Weights of a small GPT-style language model, trained from scratch on English Wikipedia: width 192.
MLP neurons of a small language model. Each row is named by its layer, matrix (up: input weights) and neuron, and shows model dimensions 48-143. Each number is 128 + 24 x the weight over its row's rms, rounded and kept within 0 to 255. Numbers have three digits each.
After each neuron's rows, "fires after" lists the tokens most often just before its 100 highest values on Wikipedia text that the model never trained on.

L3.up126:158114139108160136128124108157147111103147110107059133099117135092133173145104100110105145145103128153132130114102124119124161098090110098137112124109133069167076126145157133090151143099152156141140129144129115150140149094111070104152123126112160140108172135187118127141126156113148116143
fires after: " cons", "m", " \"", " long", "-", " new"

L3.up501:143091128102130143144118126137111138116155135099168144101102163113110154094079136135151193131103130129155081122140142171115126150114146108137128134116154158148095121115166138089158089117117091135144118109137105117146155110115121105090145120130090137140113100130156094100163193152087135110
fires after: " E", " J", " S", " Y", "E", "it"

L3.up446:126131106124100150125133121173132142138119088131139156182146123101118123110131126096151151169148165146133082147141166121153111139132121125138107173094143122136161118169157087121106163092109130118177140122141170088118107091105144121117120113118128135154090142175112143137115098143140146165
fires after: ".\n\n", "\n\n", ").\n\n"

L8.up472:135138144170096168128142144090119117176107172093097140124137111139139102137124109100105115145151139143140167076112164153108170141085125106133116142142107075125149126077080138113118115121140118090151151165152102113093139132130134107101136138101130142114159139121175149121095147168100141124
fires after: " v", " ear", " W", "iv", "ar", " gr"

L5.up662:130118114140107103135132149124145098169109126147148110136130179092111145122101135164123191104107127141157126129140094137130126137137169129115091132072100112135126098138157122162126095110133090119107068114134133138107151099087104105129097142076163130123125195134155192117138201132156115120
fires after: " f", " e", "he", " was", "e", " F"

L15.up646:150121186166078129143161103119112133182135106140103157145117129115154152124151113086116143082120099147110141161113115125123087127161130100134148120106123116135113121123114151117148142145123074105160175137107123117115122143071126124115079161138121130114141113123103143149122113127116123128
fires after: " ", "2", "1"

L5.up651:160098145094131137135140133092126115086103144156142134111196106133153142133103081191092146108101167117156145157145125116105181108148112139115132191129161134109149088102150120127130116148123105107137083109157114166123122094123171136103133134081118122143114158169171102123134159133135095113
fires after: " l", " F", " f", " re", " C", " B"

L8.up447:137149104124127134176158117074111174131126109101096127150107151119105123135167114077176155125124126096111125150120091139157148113100129117130183155107133114133089145171133107112094190103120116162153126109186122123083124131088171122137135165111152099162107171095107106127081120118150111147
fires after: ".\n\n", "\n\n", "==\n", " the", ")\n\n"

L7.up312:106091121088139126156133110105116132202131127152127104136151108148122075104107117115154128128105166156134128121135111097105114153171169160158108097162116116135113150133158127133141114187126134128114162122116129145125075084142108119122110133051112075138139159065131138114153152147115128152
fires after: " F", "pl", " Sec", " f", "F", " follow"

L8.up523:132148139141088139116100165068154126188104116162165130150114143133122112099091121191111106131117174121121125122130123114150174144104123132120104121126107084148087133119149145124099096137105098152136155165162105126102131123120130115124111117127131154124124188114109128153144111114124148123
fires after: " N", " For", " A", " I", " Al", " me"

L8.up558:065078111139161155122104107143134145130120115149156145145133119124142146093110112164124121144117103156134139151130132147146164142147114119135126147103116097148146123120062078132162137091151145141082133104129119081118162216090146115162150170148116109112139126118088123120113134113157078127
fires after: " L", " l", " d", "l", "L", "r"

L3.up460:112155132130140147103127108145138143155155120154138068148122146087115104153104133115081103088110103144118149123138130154166119115144097131113133177145128150155107091123106143136138127099152139133110149120114079160133145089088117132150133136127180108121099111130124118154095149126135112150
fires after: " inc", " D", " R", " v", " d", " t"

L9.up621:179128107120177197076111115109140119109144104152166166124155117111101139109156137153159133171108157162117103106146137125161133137140163094124133128157112152140118118097146130121128139114135130121112082122133184133115153153125143152099087085133165126071136154126136094121100075114137132143
fires after: " not", " a", " the", " st", " list", " The"

L8.up601:167136145090167177147172161101124142115113106079195129102097131131114078128112115099134131114092140133165114185126149164146082165094121136146163114093156136112132138091168159109123131108156108146145122141078155124153113165151137119089139127103111099097141095149095133146111138127120136144
fires after: "-", " al", " O", " Al", "E", " E"

L3.up597:129130170076129137143129106145149134091111094120124128133101169141120144149144178121110167160127110118162145126131118148101147101083150115116129127146148148212119117148076128113084109083156145098111133102128138155103167126078116101119132159125148100131125117165128126118137145114111143120
fires after: " (", " \"", ".\n\n", "-", "==\n"

L3.up427:146142102151128165140143134126133093107106163141118171164114123184188120140114154132177116129169079087101114139096140121111133122109091138162120126129146102148119165140149118108164175141157118095143137166111138126110124139104097116121130089108134137158149129097087141084137129144125146104
fires after: "P", " s", " acc", " S", " Res", "C"

L18.up170:129148126151157136077161101128134135152112170147120141114148151151152097150167141126107164096105115121164134121152171180106148100125154134139112111110144115113105128071121156085098086125162118121096148133124112139144172110143135085113119114112151156121142098132121138167149179094132150112
fires after: " ", "-", "–", " and", " C", " em"

L10.up389:134131104131088073129127129134139119146104159126137160144117138175091116111149158140108146108146120135113139140149118151131154150159179102137138137146143166141111130114111094105120123143137112156125073115117133145108121101130104139130120127104187124128129159121135122151103117133116117120
fires after: "y", "re", "ie", " f", "ou"

L5.up23:092129192127135156119108123110147119161127160110136199134103132147092102140136129128097125148137090162145145135136112106106060100109109071121150112126173110132121136090112131098141100133129139182159099113137138105121163167121132093080124121129115099138143136090157102109104128129101132111
fires after: "w", "s", " s", " w", "S"

L5.up362:111122141113150122131066122113136098128127141082145134139158134093151173103139111098155131126126130122144126168124114068111144117142133081132125178124112138149121110125113178128090139094164172099136067137155083134171142168138092096120143139132182130134173136118118182136072145134118126143
fires after: " d", " l", "I", " ", " D", " n"

L3.up664:140134143125120137138122132114118169091130113133143087157158113095172121128114137123128116134139126118121140160128096101141113139149109158130181164174131153127136077138123142112164125158142112092103155134114114149135184097136145121135115142127203139130113130114137092127119161146123147122
fires after: " d", " D", "3", "4"

L10.up650:160102116177089196137141140117108142144158122160096127102102157119113127129146116144128116140099108136155135126158136094133163111095099193144120170137102139116149112117109143150136121114132134115136152150158152126137145123107113132117155128098137103184082111110061133137109114160092112094
fires after: " p", "F", "u", " P", "at", " F"

L5.up673:173151140152088119130162151098153130089121136114176126136131137108109104115078154138120141147133099137148117128089135185128097091138138137116140093091150104149102124138147093091112074154106108161124102146109163150131154148121148141136131130119125120131101138137115138169171179105148131132
fires after: "a", "r", "m", "h", " No", " H"

L3.up238:133126097125112143139144096129091134139134120134140163121131182154133101128130102090154133123170156164161105184125150116151087135145137123134095129105148174095107156141105125092113134108140122112163109094152150103147105117105182149123101154114145107120114145134117056110094124143136126155
fires after: ".\n\n", " |\n\n", " ch", "\n\n"

L10.up541:121153111171129134144125139141155153153108149105132147129076140166142102156137115101111130136134066094115134102140098111096152149137099149158113114160127089089177157131132118162103130124143141137178098138161117088114146149099106137132136158117146150100153159121163129123157138086078138089
fires after: " and", " w", "w", "ar", "W", " W"

L3.up318:100114109100118104166097101123181165124149113110096090148182144115117167089117138145180113101109090073179134112108132142196117103111122133124123182123117177090102152130148156127123104120124131089141130119144150090132158136105145128093130130107159134119129150118138121078129137166120148064
fires after: " ", " C", " c", " E", " D"

L9.up706:146150132179143162133135089121165192142180127141133152151103106148115113141083113139139109105129123144115139140118114186109106106074118152153100077118128098142144135102120113119076147136127145144135107098095146092140147142068097150139145133116122141141133171116125131127122109136135130091
fires after: " W", "O", " Ang", "u", " I", "H"

L12.up58:103124135154115121122108178135130116139169130143125140087107114070084114079112120155127133142107164144134107112145125128116133111078118117115125132126130126161122122163140066142119140108157125142162121117097134122153097136076094143130124108136144169126184158137154130116122124151137130138
fires after: " m", " M", "m", "v", "o", "erm"

L3.up480:132097188069087124089091147134072133122148147078147140117149094130142127146149104149137149146123150110173123111102090106103153137127134140097120117116149133146100160093117123172156125104157096139148106086131132128103146108117119123138121126103108121167138083105100130147099135197135144138
fires after: " G", " g", " K", " B", "K"

L8.up727:109086103146145129110089131127157115108174137115146162128125099108138112123077145178120125106080109114104102158175105073130097113128119085125142091113116135150116108147070177106140143141114151125141130127116098124170165147119116112099082134117106095183112133114127151147097129165161096124
fires after: "9", "1", "i", " s", " w", " l"

L12.up47:153120135099079124151131077132147096083125108123104160085122103096143136136152159099083189095116119146127147143130175093154143108135113137138148153104105147146101113112121096111103105116124127127110166177085107153137113149067159101155154142152139130121159116104100128145148111117114127130
fires after: "==", "===", "-", " =\n\n", " A"

L3.up599:093119086124131123129173170086164132114135126111144173146129124138124122115097088107113144112086105120091175134141113102073132148147109125146142092142138137099111114114164086124135188153125167181119115130110098132109130149145102129090124143155134132130154125176117123081140130119136169115
fires after: " M", " m", " w", " B", " be"

L7.up531:093135116110139080113139135146114154117164090093146136089113128117090120151077144165139158097103111128149145157178184128123122120122109154124148101137087133184126101144117175144105100160170073117136066113148096145132151146130149163140151165108099128115125136137121133071117138117174103138
fires after: " M", "d", " d", " m", " to", " r"

L10.up265:120141099139141088147135142093113085124140077101122122101112109196149142121141133125114155125154141136121137148147103127158138095099149136131152133101102120129095138108137124134105103124144073139149108128116156106105141141142085144150119146106163116110113135117132131139132116191091145073
fires after: " G", " g", " s", "ag", "g", "v"

L7.up452:094120103117077148119139142165139140152165147123118138107126147082076085127129114121150134167122138127117160141155189111131141149183080147106129167138092162136108105105122160152140142159176121096119163111152164169123147133151154151067121174108083105149124156134118079128129123162130139078
fires after: " p", " in", "ro", " P", " and"

L3.up690:145109130128152105121146115109131153104124111139142095131133141143067133129149174117099135143142129127121110135119133110151146118151126159146133187130105124161159123152139151171137120105148133138102107130097117159126134138160110118153103144110149122109161125095116093151169103126127124151
fires after: " fl", " p", " prom", "ron", "p", " pro"

L7.up509:119120120112152097123144165151161107184104128104154141159135162132097106113101088131114104152171150164085108148137176113106151180143129137139133134117153128118144133120139120117129135130117112149148099114150079097093125123100158123152130132129140096102130142141183181124113125126141087129
fires after: " l", " L", " Th", " bel", "ie", "t"

L7.up14:175108117101163091143149118118135148164114135139146104144107146113145126132159170096068146160143120096125143101112157173169122113093094133108131112134131131161108133171159096112112159099114122139117108072143133115120145122072127124135121120145143126113134124124078100158138126153118169135
fires after: " A", " a", " p", " Man", "s", " co"

L3.up373:070098115121137121179110135122149125141146130149097124112099109109151136104112119172120153143085137129118130136125121145129127148098109156150133147098134163147056095101150110073150121170140164127144143143109136158101071156137138099142122124132082132139137159150133075144110164182112143121
fires after: " s", " M", " cons", " m"

L3.up167:129140108155158120094121143185115137133141119142168112110075114109086135148073126124138138147133148159092112124124075153105118122088114103129119128136122092160199142140136168133168154117141106126161100108110125103126093141084145143141125162158145102126126086172109156130106138134152127117
fires after: " T", "T", " O", " B", " Y", " t"

L8.up60:134180112141133123138187122104121169143133118135120122103124131138122139108106127126120150131141111168132109127111168147141111130188145128152153124150089161112118125151107109133140154145142148146160082164182138141127087144114126120098159098117137122108142090141170100139122119156112127084
fires after: " S", " s", " D", " d", " R", " f"

L5.up81:072108109125165131130136136149138110121086127131145160106143134072145101121130116131150168127135110144142131093122133134141120117138118128105112128163150136087132101126155126150095153185156167133156156073116107119127128123143116155151130139070098099137161216146158120109101080114138190142
fires after: " m", " C", " M", "p", " sp", " St"

L3.up253:137125124134118149091141118112148117200174150124131169111109099141116123135158113152157140116095133118114165140089143124139135118086129116129137117144167109130161119131149130124123140142119127109147117110131143106121100087105094098155152114150115154130074115090111160158135114132119142139
fires after: "A", " U", " under", "O", " I"

L10.up351:132135146170191169152092103078126110128133148147116130140111116116135121077133137132122151124097134145155116155161106152145127132128155084118145122070131132103051116120096139154115116142107153111157123129122088144107116148137094107148103125178192131137092098145163115148132141095080130119
fires after: " S", " In", " E", " R", " ", " Re"

L9.up375:190147115110146112116158105128088137109132116124152120111141134102151090137123121157157149119156109157116131123153142130121147085147129101163122124127099090126123135112177140126143131126188122084092126119121167127142179164148128140139134149110161065133116090150139146131138146124099157096
fires after: " C", " E", "og", "ag", "-", "op"

L12.up261:130139116176135147165150142135112104128118104127116097144123140115154136101157166138152132108165103085131129151116120112120103109157156121168141149176090146086099123123130098123131101115104099149130140115143180148144098154183112129143127148126129115074109175127134078153084129115124097136
fires after: " the", " a"

L12.up766:135152208152110135113148141148145132143125079135124105131154123122143161120129140141134107120102156115159146150166124150147064150105115107175128104132128104133077094117158121099168159133155088129105145099128160100127143149142129122090098111147125107125131150112133125124101145151099174086
fires after: "2", " re", " bro", " t", "ele", " a"

L5.up658:159152164135173085117126135114128159120127141132144129082147120088131169103135152153164140113090080165118146158111128130091107164147129122152082148103153155160116128169100097138157118135140108132144136121135132104113101157100163162095079153125104134148140138129098143129141130132133089152
fires after: " ", " p", " P", "g", " Z"

L8.up441:139130130122119165127166106139175117093158156130109146128151144120152068127126142171128134138158091158178141066137154149134114117113122136124151105105163131119096147106102121122163118119112102178139132131136153130122098053105157110144131146120124141115115138116114096092134163162163162098
fires after: " s", "h", " S", "ch", "ak", "r"

L8.up26:138110138115159098180125125106137134124121150155113140106133164134124129124150128123138151125112103135072137109128114145151120139130095131155070050120119122102103141162146122126133130097152133146123121121146146104172141132128127105139113163121147147133126143111124130138129116107099131124
fires after: " A", "ir", " an", " Ar", " a", " Mar"

L3.up244:125130120138118164146174138134098121146095119114104142099151121190146084166083120124131124115148155149096168163141134097118158127104096140115151177116107143172115092162150130109097103160124152123224123079121142128128149101096128118084111129137106141156136126093119143095113164134094176134
fires after: " U", " m", " M", " N", " n", " V"

L9.up176:139155128131094137133165102090133106137110124152116109135151118140136121143164155134116151161109096110113132116088162113123147119128074130116087059127138114130102126140141154163133123142149118137089125120140150126153119137130124161175094109140132123159157178116101122112142109141122157141
fires after: " a", " p", " A", " C"

L3.up149:133111138129118164100131124137126100111106127141090085119167116135122152123138131165090147082124075118117062090132175095166141114113105156156118134094083129094101126081161137124130095161117116121115136146110110131108137128125155111144120119131140126108152100109080159127088133145135094136
fires after: " F", " f", "F", "ec", " ex"

L10.up227:152159131154127169082109147114103120114140121161126091156108094137133143121148133124142107101137131139131097124153163127086176101139148136131089113116143102108058093099118171139109110105128093135131160136152162112108111163130127092073076118151153138098083197126127110157130111138099114128
fires after: " the", " as", " V", " a", " The", "The"

L18.up437:164155135145107121112142130088138092104115122112127159127102084109127144138146092120111167131120132138088151112145122144146149134174143132155140091146115105101092075133122123150096107102124081107118113172108130117154084134181129143116108170095143154150145143113118106124093119134104147112
fires after: "u", " G", " g", " N"

L2.up440:144130168159129117093114131086146130164079134141137114112103088125124129152141124139138130144090085151113092142126193098187174141152124136106108145138087126099158143127109150126112129139127145143089124125098145140154143132159099084130117159097101087114161144143108128124098137165122113166
fires after: " v", " f", " ex", "ol", "ult", "an"

L7.up250:092132140098120114110163127157187095138146111118197145164123133131084125128122116126073108140133154147119131118145103183113135136184182165148120140128140119138115134118108102108176141109141123145144109164151148142114124122138081147102140094118105094122137136148090128079131141131171081118
fires after: " l", "w", "y", " w", " L"

L9.up602:107134134179108149082088107150139131119157156088169177141177140160142118062114137166163091133147130150160140144149102136133158133138143108112137129127144139179086120136154112119141102128131120088077147118106100115138117096074109107128114145101092102084175143154116155114135135151139104107
fires after: " l", "ol", " d", "urn", " m", "um"

L13.up682:117117138132103139107168143106208147147080136121142093132153156171114163119130127132101163105138108118114147148116117134137148112131167171115133126097122120132137127108176141096142115104132103139116129117113142134094119111125090128109164154116108082155133138085102131142161155107108135143
fires after: " f", "f", " e", "el", " F", "ter"

L16.up352:156112193144122158095169130142106130182144123097098147136143148116145130164152124107144122127143103165150142114137122118109108128123164098120118099134166125099126121129159134079158117114094154120125146063122107114127124127109129139134084159178138161129113079119096114145087111124113145173
fires after: " ", "1", "2", " on"

L7.up391:101141098152123127184130101119142119123110132093120122107100119127133100132150084137133146134134135136146092132156089114151139101160124124107132121125116110091116116116112176196098128157106147122132139148134119152116129153182102141067089114156121086143102087110124134125143122129158111120
fires after: " S", " H", " R", " G", " V", "|"

L5.up612:149146135146128133106133112157104138117089050128112130150107146125103122081133091114172137115153140099149133132145149111155135211129146140155157136145133161111133122128166143104142114100158152147158157149173146087114095095073145138149130098133115113147110121126126148155139144166130141126
fires after: ".\n\n", " |\n\n", "\n\n"

L5.up621:139090060156122154147149097147101110115116149117131148122125159164167139119125096115163118128130135077155106146118152149130129179125143170099120136113132150098163139153144131133112168121119141122105153172143156136119121166133151127107075095113151086056137133158096141171123121142165122171
fires after: " |\n\n", " M", ".\n\n", " m", "\n\n"

L5.up620:148173112109120130086139136166115129134125111154136124123152177108115137134099154128122133108128116131155114118122120135142121116119118096110137116162115160123113100122086163133120069149154082112127107139165156139103095108157149178158151143095111098100119138158137125091113158143117137108
fires after: " d", " D", " to", " c", ")", " C"

L5.up636:145125097125133157116141122125129153145142154153105139130137106094128114149134097103126153123129120165151137154131162132120126124117105129138083129127157112148155150166138130140128128154142143120137164090141108104104099162141062124116101114103119094113172162142115115105134115150157154080
fires after: " c", " p", " M", " P", " C", " s"

L15.up486:118150154125140109137129126097123137144118123140185102119098137134128138157146148133098139186110122117116094102113157146112080195131103116189144115119095122132096120100115130154135094104078137094143126130180129138130158112165153127086117088116145146074176096116151098136115119126074118148
fires after: " b", " in", " s", " a", " f"

L8.up597:105128166133111110168135097085147125131133106126137090118122128151161130117151108154088150111113166125083131148074143131171133096123124128124087168120124190143116150167117180120108120151143136112109182118139129133143166154128097147144165132116147081146134144118180120131127138141134112120
fires after: " ", " c", "ep", " D"

L5.up247:104101138154136087159139139102139138130117151091134140148152128110073100120136119148144106138125098122130149143101134095115139090113109128165097123139102141137154138096100140114147131131102106151117109141106124108109133126092118116152115155135156131162130099119173159167116123159130100166
fires after: " l", " fl", "I", " d", " L", " ar"

L9.up407:121124156127126138098148145096143135101126110077184146130148121148154102137213095111162156102108127114139142105117128116102160142120125107138129166121076127139105093134143117102135143092107115148108079131138153131168122105163129098113120164119101127137094149108108135100078103104151137179
fires after: " ra", " w", " e", " n", "k", " R"

L7.up7:144143099091136134131102113112120124119161106144161128168152104147122152120123177102140156082144171136130148144138165103114160122164120149093082094129110140115104129106093159110135107108136145052107132129107159136089152130095163096113144122179125140094128067159094116113133113105143162113
fires after: "===", " V", " =\n\n", " v", " La", "P"

L2.up692:097118148126127119106134113120107113165135124121145118124128105144140093102153122144127127133116081118137166084151173121114135147154140142103069136144103123172126167134117087128122105121123176121112153123117142153118134126133133131126149106099118122135159104150110100164107162145072156154
fires after: " b", " f", "an", " v", " the", " comp"

L5.up165:185154142123131135090148111114119135148151101155136143076128146093112116126128133103085117117137109147144132138144184113112153170114080116114089122129104150139135115111147147135109136118197128110145153097081109084115125175113198199127130139118131091107141134128126090119125139124143114191
fires after: "m", " m", " M", " em", " dis", " H"

L3.up28:108112097152135141123108131106164147121162120106100103111122137141132167163170114151186139164128132131081148137109114103156128128141162098136145138130084099147116110133059129121155154154137122061116099127134094134138155110107133101122143120076164138151134139076131183117127171146148130113
fires after: " d", " D", " cl", " re", "ote"

L13.up187:168133112129134126145130173105143134079121099201151117129108158118094076119169107131168113142122161107151110125146114154110135124154114126112133112141142129088119091114122087107150091123163106113097133145127176122191120151135113152166122114111143132113162149129127114114132113099119108147
fires after: " the", " a", " A", "oad", "i"

L5.up85:103137141139129105088138161094156157174144138130119133111130090130120122128124121122101188127165125114117076129180129124076141127119109119154103155132128173148109096136140105074103110137153132139154124134179151144066115130110139140081097125114135099097158168153110127160092124137115116141
fires after: " s", "-", " e", " f", "y", " inter"

L5.up183:149159136093162147111108079143149130137120114135134114140146105125154100120160124135128151093153112147146129151101157067099106084122105145155155107163076115125084147125136124163124089145114088124118165162127101083114130166135158094178132073144100152119112135123121154134140125144122165181
fires after: " F", " f", " P", " ad", " sub"

L5.up753:126124088162133142120117161121123141198132108130117101148159124154097124115114122093140150104099162089127112152160118090076123124144122141152137129118107116137123132132092116073104152143123115170128097131091118126117085103113103165081095119139120147100152149130123178143113151096118169133
fires after: " F", " f", " t", " B", " T", " qu"

L3.up497:130116140124115122140134099142099120106106133098127127165147076179181110108131085113173164110120118118104194135119098084103136125117106106107089123148181110092143128118119109148138114141093132113145115126130136127082138138122147113138112109132152153144125134081139127117106138160134134096
fires after: " W", " G", " g", " w", "K"

L7.up536:120180118184141118157123132118144152124146096126102084138087165101163158129138156097176126117146081111131139135123119188073165129131161138078130126138145105178116110161123130124096112128110104129111156105124176141135179172192139119120092120105109109129084135107135143133111097113108120102
fires after: " the", " The", " w", "==", " inc"

L3.up470:129101125164189088069149120151153177154122148153120111145116131082112140121097086181116104161132141129088079127134109127110122164082141166127161136118140121150142104116150139102142116132103132126126094133105106119112092152140119092108159116131151151108096146165077100156133101139115092168
fires after: " T", " t", " l", " L", " F", " fin"

L3.up295:167170151104154121129112158126103155124077134134176148100127088119146135179116162132122116125089133144153114093130089123080101155120116134137131134164101172134113103169144154138121114122144097147099164124116132126130118166125127131155111100141161156116119130106082133142143102156123151109
fires after: "-", "\n", " ("

L5.up649:122159145145121169125098134137101087117080140118168060129130131136149131109126094128128151158139132091135112161134135085148159159111162117143080174151153117100120114131137148115140093117089113161165115140167132118091119106113137123158097119098127083131119146086098096144136140159188102113
fires after: " be", " g", " he", " G", " L"

L3.up27:123121146143133171085115094092157121133142095117152118106134148134156149105136154134149113139126158118115161119139126088113126149131155106130115144151126158105097130137111118128128154132127151152096094132112060169139112114159116095101151119132131134126106118137129110119119169142145121149
fires after: " R", " D", " d", " v", "o"

L10.up76:126149122120162136102126130116156133118119104184138135117152109117110101120130127104133126171159139136142152114124123166111165144129114111126147113085098138110133124129144157107118108130133108149110120111138166099109167140077162113156128146116101107114167122108152109120120108124094143146
fires after: " a", " the", " go", " all", " some", " se"

L7.up80:109133104126128167131114135122113167138148139112088106170114149126098183123093128132129172108119128174123146128107136152120135140133145103082092066141109142124148126119149174120142166117150110119146107119083104127145148183106112127149142133095074145152148132125087151133119124136173111113
fires after: " W", " gu", " Gu", "O", "H"

L9.up420:122149135134134121148145114166112131122189093131146132102105126137122128128097134163138150147112158125148104153106114121137089143136143112141120171123129169117109088122132114112147150111064128148120126122082166121189125152152107128100133102110098096102141127090141093129133114158155128116
fires after: " E", "S", " J", "os", "E"

L9.up623:156115114120115110172145153095154139191122152154105120135137105140156096129110113143129132118098123111174106089147131076152120123117151112079108111150122110098110105129142134147116106138143116109127113101162131113125120156152084141119131123145116182126098156106119191158137112107131150098
fires after: " ", " N", " Al", " El", "or"

L10.up222:110119142065145118094165135130121137132115123138130145133107084106139148143118141166139117104099148152124175122145101097165106169140117090142125155139153121160125112152167145076193131100186107095126149133127125142123132127094111133130105081173136146138124117108161138156097100131133133145
fires after: "-", "–", "/", " ("

L9.up174:135106135109138160108077125140117139160153155127132145142121140136123087143109136108147144136120143106130093138127076124171147116158135112135132148124149145110079112100146142146134100081142120068125136110089140136151122123096104129113137160102147102110102129097138128088146102138117081170
fires after: " l", "le", " rep", "ie", "ec", "urn"

L9.up102:156111157117122147152139146148128095158137130166155119158131134135129147142146121090131137125124134116148152171148131149138152149149143123171117121145111118129135152163143111150129136135138101133134145135102085123139132149095132114147100142100142117159118104098089100113157138131099149094
fires after: "0", " P", " p", "1", "5", "2"

L3.up291:142160143145168124170126164132095102130132136119124089149102088104107176110153119148139130157121105119120151152138122168136159107163119117144141097135116093099078116124165143097094104111140154152135135148102157126101140129108090136147101092091123142106118140103106112181136102125115095137
fires after: " A", " The", " at", " a", " en"

L5.up214:113138123075124133087156114167108168124142137133165111123080143125137101130127122110133106184139141117136135119099091133177144119130087131137160137162137110107165111145187139167116147119147123102128137124109128127155105125104081140114074108102136131096121097099132163115103176115118142135
fires after: " U", " O", " W", " P", " M", " T"

L5.up741:157147104142134134116154119155166114173150115111129144108103158166136101109083079135124132157123118137113123147173146093111174160161126144110089181147117105114132126111107130137071108127152142130105115167105076131119149135163078092125146131101082110100095126153128142100125136122132093103
fires after: " f", " F", " l", " L", "F"

L10.up535:145135102163126117119128154166164182148165057126133078144158138118098167144104138101132164123111096163155104136079109136129113135115145126114123155142098162149129126119125162122122120130107114098139165154093125140112102112165110114101107127127196120146082153134119114111152129155144148121
fires after: " D", " d", " in", " de", " T", " In"

L3.up464:128162129114137157101121119095127180133146106137156096141132123143169119112094090113122079126116126153119101104143114105141125150074112149131139161120108126131096078144102095143158132152168103113114120125120132101144139171085131138149132154148125118136140104122107119146098120155157121103
fires after: " d", " p", " D", " P"

L12.up430:126139166181092126129138146103157178161147123111083149112129145121153116129119145133126167128136170084156142167125096119136150136150138139131132118110146107135120139128101135128123133124128148089090148150100092121135164130090097083127078142142128109169113089134173110134133147148062126116
fires after: "2", "re", "3", "se", "iv", " part"

L3.up82:124130115135111113097132152134156169183147131106139108130143137149128128160111103156145087144134136116142147158120083099140147151136101145133133135110112151172146137128186145124110146155131154172148107130121102096121177163125100100118123105152103114127138142163102092091105120140103169107
fires after: " M", " m", "M", " T"